{
  "num_hidden_layers": 14,
  "intermediate_size": 1536,
  "positions": "learned",
  "attn_scale": 0.125,
  "init_std_down": 0.00277,
  "learning_rate": 0.00107,
  "lr_mult_qkv": 0.5,
  "beta1": 0.9,
  "lr_head": 0.00501,
  "decay_fraction": 0.946,
  "batch_tokens": 65536,
  "max_steps": 14506
}
MLP neurons of a small language model. Each row is named by its layer, matrix (up: input weights; down: output weights) and neuron, and shows model dimensions 16-111. Each number is 128 + 24 x the weight over its row's rms, rounded and kept within 0 to 255.
After each neuron's rows, "fires after" lists the tokens most often just before its 100 highest values on Wikipedia text that the model never trained on; "fires in" lists the words (lower case) most often at its 100 highest values on Wikipedia text that the model never trained on.

L7.up1441 [ 91  92 146 138  81 109 152 141 113 113 111  88 145 107 130 152  90  97 152 139 150 151 135 141 152  94 156 111 159 169 126 117 137 134  76 171 133 130  78 106 200 150 179 110 128 107 118 143 178 144 123  95 115 124 172 124 102 133 151 103 165 151 109 114 114 125 155 113 153 140 139 134 139 103 167 135 147 130  95 148 121 133 138 105 142 129 118 128 113 140 107 115 126 163 142 110]
L7.down1441 [155 115 130 123 131 114 116 127 131 115 115  93 111 123  91 188  94 120 104 113 170 131 133 115 133 124 130 128 114 144 113 137 157 168 125 121  95 121 143 134 121 148 125 144 107 108  87 156 142 123 102 142 129 111 179  82 126 135 112  91 178 126 164  95 137 134 158 101 127 143 129 102 120  99 167 167 139 142 122 106 118  81 134 120 126 122 141  80 105 172 118 157  94 112 125 136]
fires after: " by", " of", " to"
fires in: "the"

L8.up1338 [111 165 151  99  96  98 149 153 122 103 109 119 123 101 149 141  96 119  99 130 116 152 158 150 103 146 103 115 132 127 138 146 130 143 122  93 132 136 127 115 121 122 199 114 132 121 134 206 118  92 130 144 155 128  99  90 150 108 117  85 138 117 126 156  98 165 109  95 132 109  81 112 112 106 145 137  84 166 101 114 174 114 117 152 138 115 110 127 115 145 135 128 148 111 128 152]
L8.down1338 [110 117 135 154 124 130  97 129 105 159 107 182 108 164 144 100 115 143 114 113 161 136 149 133 114  72 108  98 170 127  97 133 142  98 123 107 150  93 135 117 109 120 140 111 147 171 153 135 135 102 116 123  75 143 102 103 120 140  75 125 106 117 106 135 134 137 136 204 107 138 107  96 125 123 169 147 148 143 124 116 141 140 117  73  94  98 137 110 153 118 150  91 132 125 122 134]
fires after: " one", " many", " some", " One"
fires in: "of", "hours"

L4.up1177 [120 140 133 124 134 100  83 149 122 100  96 130  97  89 142 147 103 102 131 143 122 127 143  94 131 114 123 108 151 179 104 104 117 154 130 126 113 111 142 116 110 133 139 124 118  67 113 123 166 156 117 127 153 149 139 120 126 166 107 164 145  84 136 169 101 152 175 120 139 136  89  33 110 146 154 131 134 124  97 115 119 150 113 150 121 145 122 130 124 102 131 116  80 174 139  89]
L4.down1177 [162 104 154 145 156  96 124 138 101 164 133 137 128 117 120  97 146 144 158 126 138 106 161  98 165  90 136 186 138  96 135 123 134  88 162 119 133 117 110 126 145  98  99  95  94  91 148  66 116 108 124 121 155 114 128 121 102 126 133 163 129 139  86 122 106  99 113 102 148 178 153 121 126 117 118 108 104 167 148 166 142 118 127 139 144 155 128 153 141 162 165 169 112 136 139 117]
fires after: " and", " the", " of", " to", " in"
fires in: "other", "those", "same", "her", "these", "the"

L7.up1057 [102 133  90 138 114 103 115 106 149 125 129 109 163 113  92 172 121 143 128 158 137 119 115 143 108 100 137 129 187  93  93 119 168 160 115 134 112 104 132 121 131 104 187 122 133 105 116 130 135 123 153 150 124 146 145 128 154 128  97 131  65 151 129 102 153 131 142 132 152 134 105 101 121 150 141 147 134  94  98 125 156 144 157  99 114 166 113 158  83 115 129 138 104 112 173  98]
L7.down1057 [141 134 124 154 132 135 137 142 140 165 140 115 137 112 114 106 100 131 141 123 121 101 132 112 128 146 120 125 151 117 117 114 105  96 151 151 142  92 108 136 152  77 103 128 130 123 157 136  88 124 137 104 140 119 168 135 124 118  79 146 110 157  81 125 114 117 139 126 121 138 166 129  73 172 136 149 140 141  74 130 146 155 124 118 102 135 113 137 160 111 131 133 176 115 113 164]
fires after: " on", " at", " the", " in", " into", " On"
fires in: "the", "a", "his", "oak", "of"

L4.up717 [135 117  84 120 146 100  94 151  87 151 122 109  79  88  92 134 120 103 145 134 161 121 164 121 150  82 101 132 138 136  98 137 117 147 141 112 146 141 111 116 127 124  96 133 134 131 124 123 130 136  98 104  76 146 186 132 109 156 142 133 127 119 149 158 118 133 144  96 117 137  96  80 117  49 140 126 145 101 168 113 155 109 131 100 106 117  98 101 109 107 108 101 140 168 127 117]
L4.down717 [149 101 129 133 121 162 111 133 194 125 123 143 101 127 168  93 137 137  93 156 144 113 117 141  91 128 143 131 125 147 111 131 123 140 132 113 144 143 180 117 131 104  96 101 141 136 116 109 107 138  89 119 132 129  88 106 160 127 123 135  97 145 146 151 131 160  81 135 151 120 131 132 115 139 134 107 125 166 154 150 138 163 135 135 124 136 137  88 102 103 147 104 137  93 143 135]
fires after: " the", "'s", " and", " his"
fires in: "first", "best", "most", "highest", "final"

L3.up583 [118 134 126 123 131 141 129 137  89 174 141  91 108  91 100 115 107  98  88 101 119 135 156 105 142 130 123 133 102 179  88 110 165 169 103 142 117 136 118 140 107 155 127 117 139 172 134 182 140  78 114 144 103 145 137 132 144 165 151 105 123 182 128 139 102 158 157 133  94 137  78  88 106 141 197 153 136 165 142 135  80 109 124 119  90 133  99 121 115 142 107 111 103 127 122 110]
L3.down583 [151 102 124 143 117 134 146 153 166 134 140 144 119 121  96 135 163 145 112 126 202 161 113  95 166 139 129 126 107 119 140 109 166 108 115 134 132 147 154 131 165 133 121 109 129 110 125 147 133 124 110  97 139 161 186 140  97 119 136 132 122  58 211 123 111 170 121 112 140 124 119 123 106 146 124 169 117 132 129 169 135 128 128 140 127  97  72 124 115 127 128  79 166 104 148 141]
fires after: " the"
fires in: "first", "top", "head", "most", "only", "highest"

L4.up833 [127 127  96 123 105 149 118 160 103 160 143 114 104  96  95 101 129 127 128 133 134 112 163 157 114 126 138 146 139 131 101 129 119  93 144 142 132  85 113 143 168  92 132 131 134 158 164 120 127 142 164 129  78 113 123 142 167 126 142  92 140 164 150 118  99 159 177  81  74 142 178 147 138  83 175 101 134  90  92 120 117 135 116 129 133 115 113 109  86 149 144 101 128  99 107 172]
L4.down833 [103 143  89 132 123 128 110 130 120 138 150 148 119  88 127  68  84 129 175  89 121  88 113 103 138 126 149  89 130 114 169 173 103 135 129 153 133 110 126 111 153 121 143 138 126 175 105 151 120 129  83 112 163 147 170 137 124 141 120  86 119  88 142 168 105  99 101 122 120 102 142 145 159 151 112 130 117 153 163 142 117 179 101 105 126 106 129 119 159 130  98  99 163 155 146 101]
fires after: " is", " it", " be", " he", " was"
fires in: "a", "is", "more", "be", "not"

L7.up1396 [138 119 141 127 133 134 118 119  88  84 123  76 106  65 125 151 136 120 134 145 101 102 171 121 114  73 137 145 158 107 116 118 162 152 125 139 127 154 131 117 134 144 146 123 151 133 155 153 167  97  95 139 135 119 141  74 165 142 111 105 148 111 119 135 132 110  97 126 144  88  88 119 124  98 117 147 117 145 127 123 122 158 104 126 117 129  91 153 109 106 107 144 158 118 139 134]
L7.down1396 [132 157 130 124 139 135  84  93 128 144 135 156 131 148  98 128 122 134 161 176 141 101 133 124  96 121 119  90 101 159 119 136 130  62 130 131 146 117 158 113  71 101 123 167 121  95 149 160 136  77 141 125 146 133 150 107  59 111 167 152 119 118 133  99 114 170 145 142 151 126 121  97 155 177 116 117 110 132 122 154 159 123 133 114 176 197 144 134 122 118 117 135 130  94 114 139]
fires after: " the", " –", " |", "|", " place,"
fires in: "first", "second", "gold", "third", "long", "silver"

L4.up494 [163  98 110  87 146 121 114 163 164 102 135 142 103 110 155 137 156 150 145 124  83 171 153 131 134 156 158 109 100 150 131 121 153 131 126 141 172 112 151 151 118 119 137 135 143 157 144 114 153  87 145 141 106 110  92 111 150 128 137 144 123 118 133  92 122 155 169 116 157 119  74 124 133 109 116 163 115 122  99  98 115  90 124 150 102  90  68 157 129  95 133 119 109 147 169 103]
L4.down494 [153  93 102 138  82 147 136 137  87 105 113 136 109  88 142 132 117 110 169  81  99 121 121 129 186 128 124 135 121 100 151 119 112 125 100  99 147 157 147  98 143 152 148 106 117 156 133  98 117 160 104 128 115 120 125 134  70 156 113  82 121 136 140 107 118 117  87 115 126 184 134 146 125 110 143 138 155 112 129 132 135  78 145 135 116 179 116 155 128 126 142 133 146  81 149  81]
fires after: " |", "|", "\n", " Democratic"
fires in: "mf", "for", "fw", "hold"

L3.up1328 [147 133 105 124 137 119  84  98 120 153 156  96 129 133  85 119  99 165 138 103 120  91 156  91 145 101 118 101 129 180 115  90 127 111  96 133 119 124 137 147 144 131 116 141 114 135 123  94  86 137 182 116 115  97 103 160 146 100 118  90  97 133 147 102 105 137 148 152 161 112 113 125 114 110 118 150 138 120 139 128 124 105 128 118  85 107  94 131 124 145 163 133 149 114 101 130]
L3.down1328 [142 149 141 110 113  98 109 152 139 144 114 120 111 131 152 187  92 160 120 144 168 156 106 122 131 132 109  94 153 124 121 120 147 138  84 112 172 131 121 114 126 124 131  86 137 167 124 124 155 137 132 164 136 111 181 116  97 168 146 161  91 132 105 163 132 127 155 123 155 103 128 103 153 159 156 157 130 108 123 103 177 115 132 132 107 132 154 111  78  80 141 113  75 133 150 104]
fires after: " was", " were", " and"
fires in: "was", "also", "appointed", "were", "called", "not"

L8.up1443 [119 191 118 148 124 122 138 118 104 152 140 113 106 117  83 108 127 149  84 125 124 105 160 131 156 143 137 109 122 155 108  98 130 110 107 169 130 128 129 149 149 143 124 141 131 142 136 112 124 124 124 157  40 139 144 126 157 107 122  94 100 106 120 112 140 146 123 160 117 133 118 129 135 132 166  64 117 147 116 114 183 141 165 147 120 113 113 151 111 136 130 118  88 174 123 140]
L8.down1443 [103 118 133 139 173 184 111 133 118 118 117 123 147 148 121  87 140  93 149 129 110 134 138 112 122 140 122 142 125 121 114 132 100 119 122 151 169  94 116 130  89 138 103 120 111 148 155 143 132 123 116 183 130 154 150 113 120 127 120 108 124 129 161 167  93 136 114 145 125 162 100  90 133 115 128 162 145  99 123 134 139 155 102 163 155 151 141 128 121 107 116 112 109 127 149 143]
fires after: " was", " were", " is", " are", " not"
fires in: "to", "was", "also", "only", "be", "not"

L4.up11 [164 112 122  86 122 149 140 135 143 160 153 170 121 120 106 108 124 115 119 140 127 134 110 187 137  84 115 106  97 110 132  67 157 118 154 113 183 115 121 132 100 126  93 124 144  82 122 135 138 112 192 117 111 140 107  98 156 149  95 128 132 131 156  83 118 152 124 164 124 134 118 135 119 149 126 105 120 116 120 146 131 147  91 108  94 113 159 109 132 148 136 127 111 134 154  99]
L4.down11 [120 123 136 123 179 121 133 106 130 122 124 124 100 144 127 129 112 123  97 115 146 112  85 149 127 156 135 154 156 119 115 135 140 115 100 158 155 167 101 120  66 110 131 141  80 109 155 155 114 141  84  98 102 137 131 107  91  84 142 128 125 128 110 100 139 145 154 138 136 150 176 101 143 103 141 111 141 132 147 161 143 136 102  86 137 143 138 107 111 138 128 173  89 121 130 154]
fires after: "|", " |"
fires in: "team", "party", "1", "season", "gp", "no"

L8.up515 [136  92  89 141 135  85  70 114 142 135  79 141 100  77  81 106 116 130 139 118 145 114 160 129 140 112 118 137 150 152  79 138 115 122 144 180 126  97  87 115 136 110  98  89 133  93 132 111 125 141 164 129 124 168 123 138 130 166 117 114 132 136  96 128 127 107 139 130 154 132 127 100 152 108 152  87 133 137 152 138 102 140 143  91 138 151 139 127 119 122 150 114  85  94 107 120]
L8.down515 [134 111 147 104 136 123 166 117  83 141 156 140 132 145 114 113 142 138 151 115 102 115  87 113 116 141  97 106 133 101 132 161 154 129 137 118 137 141 125 133  87  98 130 119 130 161 163 103 107 112 108 118  81 144 153 148 113 131 119 113 143 124 108 100 121 165  77 133 146 170 122 150 150 123 147 130 103 117 150 131 111 119 113 124 109 131 127 158 132 100 151 162 109 156 157 125]
fires after: " at", " to", " of"
fires in: "the", "on", "in", "by"

L8.up967 [ 87 120 136 117 128 123 154 112 149 107 109 116 107 147 144 164 166 142 143 142  92 114 190 122 126  98 108 119 136 178 123 110 128 102 125 156 138 114  82 117 152 128 138 127 131  80 108 145 152 110 170 102 126  93 143 125 120 128 102 153 150 142 126 125 161 104 103 154 152 129 119 144 137 112 119 137 122 120 125 132 108 145 143 106 139 126 139 121  93 105 120 148 114 136 144 103]
L8.down967 [108 105 150  79 125 127 119 149 130 112  99 128 154 138 146 149 164 131 175 133 117 161 118 129 117 121 150 156 162 143 109 113 141 108 170  91 138 159 114 147 151 118 109 109 142 170  91 108  82 110 129 143 126 111 152 132 130 115 159 102  61 112 136 143 115 127 110 162  83  81 121 145  96 122  89 129 101 148  92 145  99 115 107 129 168 163 157 158 121 141 136  98 141  99 153 127]
fires after: " of", " member", " for", " members", " head"
fires in: "of", "the", "from"

L8.up1255 [143 113 121 100 171 119 105 135 121 144 156 150 134  92 152 160 125 114  78 132 139 112 156 168 137 120 156 137 114 159 132 155 128 170 156 151 130 142 127 134 141 190 124  90 131 153 126 148 100 100 138 134 128 115 138 136 160 151  98 126 172 133 117 107 103 130 156 161 114 135 149 118 140 129 149  99 108 126  56 126  90 133 116 128 104  69  65 131 118  94 117 104 159 174 155 132]
L8.down1255 [146 137 144 185 138 112 124 154 146 125 150 102 113 129 133 115  85 132 118 127 110  99 170 170 149 113 143 107 123 130 138 144 112 133 128  86 153 148 141 118 102  84 116 114 144 164 120 136 113  90 106 102 119 126 113  72 125 107 157 164 123 121 173 149 197 109 136 171 155 158 123  82 115 136  89 121 121 145 115 110 137 137 157 148 165 104 118 144  98 147 120 143 108  83 121 106]
fires after: " |", " the", "|", "\n"
fires in: "1", "2", "4", "first", "democratic", "only"

L4.up907 [174  88 157  64 149 111 170 139 105 105 121 109 164 111 154 162 119 154 116 137 131 140 130 139 117 102 131 107 112 125 124 118 143 132 149 113 172 132  87 126 115 150 156 125 141 150 129 135 113 104 154  94 110 116 113 120 123 136 102 131 127 162 150 115 123 161 142 154 149 121 135 122 113 112 111  90 133  55 132 117 110 110 120 108 133  87 160 133 135 155 101 148 124 107 130 102]
L4.down907 [106 128  94  98  89 126 151 175 159 116 127  77  73 128 118  90 137 124 144 132 144 108 143 144 132 105 116  99 158 158 110 101 123 134 110 126 156 128 106 151  98 171 160 124 160 122 144 124 128 155 130  89 161 148 114 139 145 138 149 123 153 154  74 112 142 108 167 126 154 164 136 170  82 136 137  93 120 153 126 145 130 106  88 134 169 158 175 162 118 155 153 194 104 155 127 125]
fires after: " |", "|"
fires in: "team", "candidate", "title", "name", "player", "s"

L8.up74 [111 138 130 101  83 142 139 166 114 139 158 138  93  84 121 120 125 117 132 128 163 118  77 142 147 138  97 160 151 129 100 103 113 149 110 109 158  87  74 122 152 123 133 102 138 137 167 162 188 150 132 113 116 118  92  98 163 150 149 119  95 131 148 159 101 154 112 121 158 120  80  71 139 104 161 143  88 186 137 139 118 141 140 138 120 114 133 171  73 162 157 114 138 127 116 122]
L8.down74 [114 160  83 106 139  97 134  89  81 124 136 156 102 123 167 152 167 127 118 151 127 107 105 135 150 137 158 152 133 145 118 122 134 111 137 124 116 136 134 101 152 122 146 155 117 122 159  90 113 143 139 155 154 100 123 103 152 153 111 116 122 127  92 115 122 123 112 108 155 127 136 157  76 134 109 149 101 129 139 144 101  99 103 131 143 115  96 156 141 123 126 108 126 174 168 108]
fires after: " one", " of", " many", " One"
fires in: "of", "and", "the"

L8.up308 [111 131  78 122 120 112  68 122 154 149 128 149 100  98  84 125  92  88 100 142 129 135 137 142 135 142 117 114 136 126 109  92 157 138 101 151 136 116 134 118 163 116 145 137 126 102 127 158 162 113 154 145 130 134  93 115 151  90 134 112 153 130 131 120 135 142 136 155 138 130 117  83 125 129 132 112  90 119  71 114 141  83 163 137 175  99 113 120  99 136 115 149 114 140 129 115]
L8.down308 [165 104 125 119 133  78 137 154 135 135 120 104 136 123 159 120 113 121 132  79  97 143 166 145 139 147 123  87 112  89 106 151 123 133 147 125 143 127 106 137 120 137  87 127 153 140 149 124 159  99  73 169 127 140 116 144 132 105 156 135 140 149 149 142 129 113 154 146 166 146 123 110 116  97 144 124 112 151 102 141 120  94 119 149 157 140 121 146 117 135 119 102 123 136 160 112]
fires after: " at", " to", " by", " from", " of", " the"
fires in: "the", "a", "other", "an", "those"

L3.up1118 [132 114 109 141 104 173 115 136 116 166 118  95 149  67  96 136  99 144 152 104 171 126 112 122 111  83 124 170 122 130 117 117 133 129 123 151 132 135  92 139 134 165 130 132 135 130 109 139 161 117 127  84  78 133 119 131 157 162  98 123  86 137 133 163 142 180 163 142 102 128 111 122 133 121 133 136 107 147 134 163  99 121 131 133 111 108 115 103 120 162 132  92 138 152  85 123]
L3.down1118 [122 106 111 147 190 128  99 134 123 144 108 126 143 155  87  97 134 118 174 137 178 123  87 149 113 156 126  92 117 150 137 122 159 143 132 151 118 167 131 131 168 104 118 113 120 144 109 109 118  88 149 111 133 127 131 125 118 114 103 118 120  82 155 142  83 134  84  77  68 131 158 104 140 162 116 197 101 115 107  95 101  99 132 166 143  97 113 122 101 142  83 117 145 108 131  99]
fires after: " the", " was", " is", "The"
fires in: "first", "home", "best", "time", "second", "one"

L7.up70 [126 162 141  99  76 145 113 114 126  89 104 156 123  93 123 122 110 158 115 134 108 141  89 137 145 147 149 174 166 153 161 111 128  68 138 135 130 112 104 129 106 139 122 103 128 130 117 108 159 102 143 120 123 124 168 143 114 110 142 170 169 136 130 153 144 159 135  86 135 114 114 154 143 143 144 159 125 110  96 183 158 136 153 112 108 146 125 120 124 106 133 152 106 140 100 165]
L7.down70 [118 136 123  96 129 119  85 153 142  67 114 127 162 104 114 146 114 115 118 112  58 142 161 156 128 100 137 164 146 129 108 130 136 131 118 122 122 141 140  52 103 123 132 137 111 125 118 133 136 120 117 139  80 110 140 105 129 115 104 103 145 103 156 153 122 162 128 135 119 130 132 121 135 112 126 147 138 153 136 122 119  88 136 140  87 125 135 128 146 121 158 141 125 147  88 148]
fires after: " is", " was", " as", " and", " with", " a"
fires in: "an", "number"

L4.up545 [ 88 117  67  98 123 136 100 111 121 120 105 106 104 136 148 161 109 120 144 132  65 162 154 171 143  91 148 104 147 132  77 107 163 143 119 126 119 128  90 136 115 148 101 148 155 142 108 152 160 135 111 128  78 117 133 144 162 109 130 137 192 126 148 112  86 144 138 152 200  98 146  80 146 113 117 121  98 112  99 121 145 117 111 108 137  63 114 106 126 116 146 121 141  94 113 130]
L4.down545 [135 158 137 149 117 153 133 166 139 125 135 121 149 147 160 121 115 115 134 107 146 108 111 197  75  69 111 117 119  81 115 137 114 133 139 113 159 132 119 148 160 112 153 131 150 126 136  95 165 168 128 127 135 119 163 156 153 109 104 141 126 163 148 125 117 150 139 129 111 152 125 136 140  79  78 142 112  79 100  91 141 127 104 130 147 144 122 149 156 133  86 152 115 122 142 132]
fires after: " |", "|", " the"
fires in: "party", "democratic", "republican", "labor", "democrat"

L4.up486 [101 116 133 126 111 149 126 157 104 125 143 123 148 161  75  96 140 114  96 146 110 163  96 157 125 134 152 112 124 157  99 112 126 142 125 132 124 112 105 160 161 140 100 130 131 162  79 154 150 120 176 136 111 123 114 169 142 125 116  98 116 125 149  85 108 103 176 113 136 137 108 147 164 109 143 120 120 149 110 116 125 174 146  64 113 110 111 105 155 106 148 130 144 136  94 134]
L4.down486 [176 137 164 135 136  88 120 132 154 104 104 152 115 104 130 166 131 139 189 126 129 121 105 132 143 143 169 146 118 140 139  87 125 115 139 109 128 130 101 129 155 135 117 133 165 148 107 141 125 125 134 113 102  90 132 137 105 152 132 146 146 123 168 125 138 107 123  93  95 120 129 121 115 163  88 143 101 114 124 134 114 130 112 115 130 100 116 132 125 126 129 149 169 133 134 126]
fires after: " |", " was", " is", " were", ";"
fires in: "the", "one", "christie", "upload"

L8.up467 [162 127 105  96 120 120  92 147  82 118  98 144 113 113  94  74  94  74 146 112 130 141 109 157 142 143 115 145 160 116  97 127 149 123 111 125 114 152 139 129 153 135 138  90 157 156 103 136 139 102 165 154 105 154 133 116 152 118 140 142 124  97 118 128 125 138 153 105 117 134 175 136 127 112 124  84  73 118  80 103 102 149 115  95  97 148 136 180  98 151 118 120 108 157 128 104]
L8.down467 [145 143  93  95 136 204 122 136 142 161 142 150 115 121 117  60 116 113 118 104 119 122  84 146 146 139 128 119 145 119 126 150 132 122  92 108 100 117 126 134  99 103 133 105 120 104 139  83 126 111 137 139 106 146 136 118 101 151 101 140 148 183 180 108 164 117 183 126 165  77 174 145 103  92 115 139 121 176  85 161 136 174 113 143 119 140  91  74 169 156  70 123 128 132 158 118]
fires after: " at", " At", " the"
fires in: "the"

L3.up95 [ 95 126  76  97 168 115  98 133 168 137 141 175 121 149 142 134 116 183 151 137 125 105 113 148 161 143 124 115 137 101 115 128 126 125 140 133 172 107 109 129 132 123 116  89 116 150 149 136 108 136 126 161 117 166 117 118 105 136 126 163 104 104 126 134 117 121 112  93 113 115 138 119 144 122  77 168 134  91 122  82 193 108 135 138 122 148 123  78 101 112 124 110 129 144 156 164]
L3.down95 [148  99 134 126 128 167 137 138 124 138 139 157 142 143 122 108 163 107 161 137 155 157  70 119 152 185 102  87  99 122 157 140 141 118 142 140 103 153 137 112 102 136 104  91  93 124 123 144 175 135 136  93 150 132 121 130  97  88 117 139 120 154 104 123  92 144 109 137 130 162 135 148 119 113 111 131 120 129 120 142 135 132 123 116 134  79  70 140 171 139  97 108 167 160 139 157]
fires after: " there", " There", "There", " what", " which"
fires in: "are", "is", "was", "were", "n", "be"

L8.up439 [120 123 131 116 142 139  99 110 157 117  87 133 122  83 103 112  72 119 141 104 148  98 106 108 180 106  90 131 146 153 100 120 118 118 163 144 145 118 133 106 149 160  99  95 136  95 118 142 128 121 142 148 119 128 147 116 131 158 132 138 139 127 144  92 117 119  74 133 120 136 139  92  95 105 133 143 121 116 135 120 103 154 122 115 134 143 158 134 117 126 107  93 126 132 168 100]
L8.down439 [147 112  83 117 141 139  89 141 102 125 135 132 142 123 131 116 125  84 166  99 151 134  88 120 137 149  95 105 157 112 144 139 116 107 120 126 154 159  79 146 120 147  97 143 176 143 165  93  88 110  79 154 121 126 152 147 110  85 143 127 130 102  85 100  80 108 123 151 146 111 105 150  90 125 142 104 102 119 138 144 159  85  87 135  75 128 116 153 112 117 170 114 138 126 120 128]
fires after: " at", " by", " of", " from", " as"
fires in: "the"

L4.up337 [114 100 118 115  80 112 108 110 169 111 189 134 124 123 113 170 157 161 123 125  98 121 124 145 146 123 128 128 120 154 110  98 164 132 147 152 134 101 117 121 142  94 156 133 148 172  98 114 114 137 142 131 138 159 111 147 175 154 147 141 129 115 121  97 170 132 194 119 121  82 149 135 175 125 125 130 103 132 109 125 141 108 134 111 115 115 102 163 136 119 133 165  97  85 117 116]
L4.down337 [123 110  97 178 129 162 105  93 139 136 139 151  78 114 116 120 159 127 134 146 144  98 107 125 135 115  94 143 117 186 117  89 108 106 175 145 121  91 155 167 154  84 119 129 181 124 174  98 135 130 158 123 156 108 111 126 112 168 140  95 150 142 163 122 116 108 133 148 108 102 142 142 173 148  63 132 139 119 131 134 153 117  84 154 144 123  82 158 127  67 154 111 156 138 142 104]
fires after: " |", " is", " was"
fires in: "a", "l", "w", "an"

L7.up1074 [126 154 100 119 135  86  84 134 151 131 111  88 157 134  68 109 141 157 121 124 144 159 148 116 148 116 160  94 157 114  91 100 114  84 139 138 139 133  95 141 142 140 145 123 146  93 154 119  85 136 104 100 114 115 134 130 127 133  96 184  96 114 138 108 124 122 134  86 137 142  72 129 114 112 134 123 118 132 109 160  94 145 153 134 141 108 123 128 162 127 179 144 120 136 151 127]
L7.down1074 [144 165 119  97 117 132  94 161 143 124 105 132  82  92 127 113 149 121 113 128  50 131 147 119 103 135  86 115 127 111 119 124 176 136 170 146 154 127 138 119 115  87  95 120 121 174  65  51 162 146 136 137 138  90 104 139 137 104 168 120 157 137 167 136 102 172 166 149 118 131  91 122 148 162 108 130 158 189 149 114 104 116 107 124 124  99 113 138 164  96 100 172 102  92 157 147]
fires after: " as", " was", " is"
fires in: "a", "and", "part"

L3.up149 [128  70 150 121  90 143 106 108 104 120 162  98 130 120 154 128 113 143 124 106 144  95  89 109 135 135 103 185 146 129 103  88 155 111  85 137 116  93 114 109 190  98  99 124 135 160 131 132 134 140 145 123  95 137  79 149 136 125 154  90 116 161  73 145 123 141 141  93 128 122 105 133 165 149 139 166 137 107  80 143 155 116 162  74 156 154 135 174 151 125 139 136 130  89 118  93]
L3.down149 [150 169 109  92 107 108 139 164 129 116 118 130 139 121 167  98 159  95 136  86 148 149 133 118 134 170  80 141  97 129 138 115 109  91 155  69  92 153 141 130 142 142 120 121 169 147 123 125  98 154  86 156 137 139 137 143 162 147 158 128  76 124 149 124  95 145 122 142 119 124 153 113 117 103 102 101 142 159 123  99 139 105 158 141 114 157 147 152 155 144 109 121  77 128 158 108]
fires after: " is", " was", " an", " in", " a"
fires in: "a", "an", "the", "american", "is"

L3.up1298 [128 127 129 102  83 125 125 124  63 163  88 100 134 162 114 138 117 141 114 129 136 144 178 158 140 119 168 151 136  76 102 121 112 149 102 111 123 135 132 139 103 151 159 141 128 114 136 148 177 123 170 138 124 171 130 121 142 120 125 117 118 110 132 117 131 176 129 164 130 133 105 101 136 128 126 122 134 142 129  97 119 134 122  98  69 132  49 139 111 102 167 106 110 157 130 101]
L3.down1298 [115 106  71 101 144  99 107  98 164 102 141 140 123 120 124 115 165 114 139 102 101 129 124 102 149 121 144 108 142 150 107 142 126  94 117 127 127 172 132 140 125  76 112 113 125 133  89 123  55 122 120 137 113 128 116 121 127 121 162 134 113 128 170 130 111 135 123 125 115  97 147 147 145 144 161 116 111 133 125 111 122 104 109 188 146 159 138 145 105 110 107 134  83 113 124 137]
fires after: " |"
fires in: "1", "2"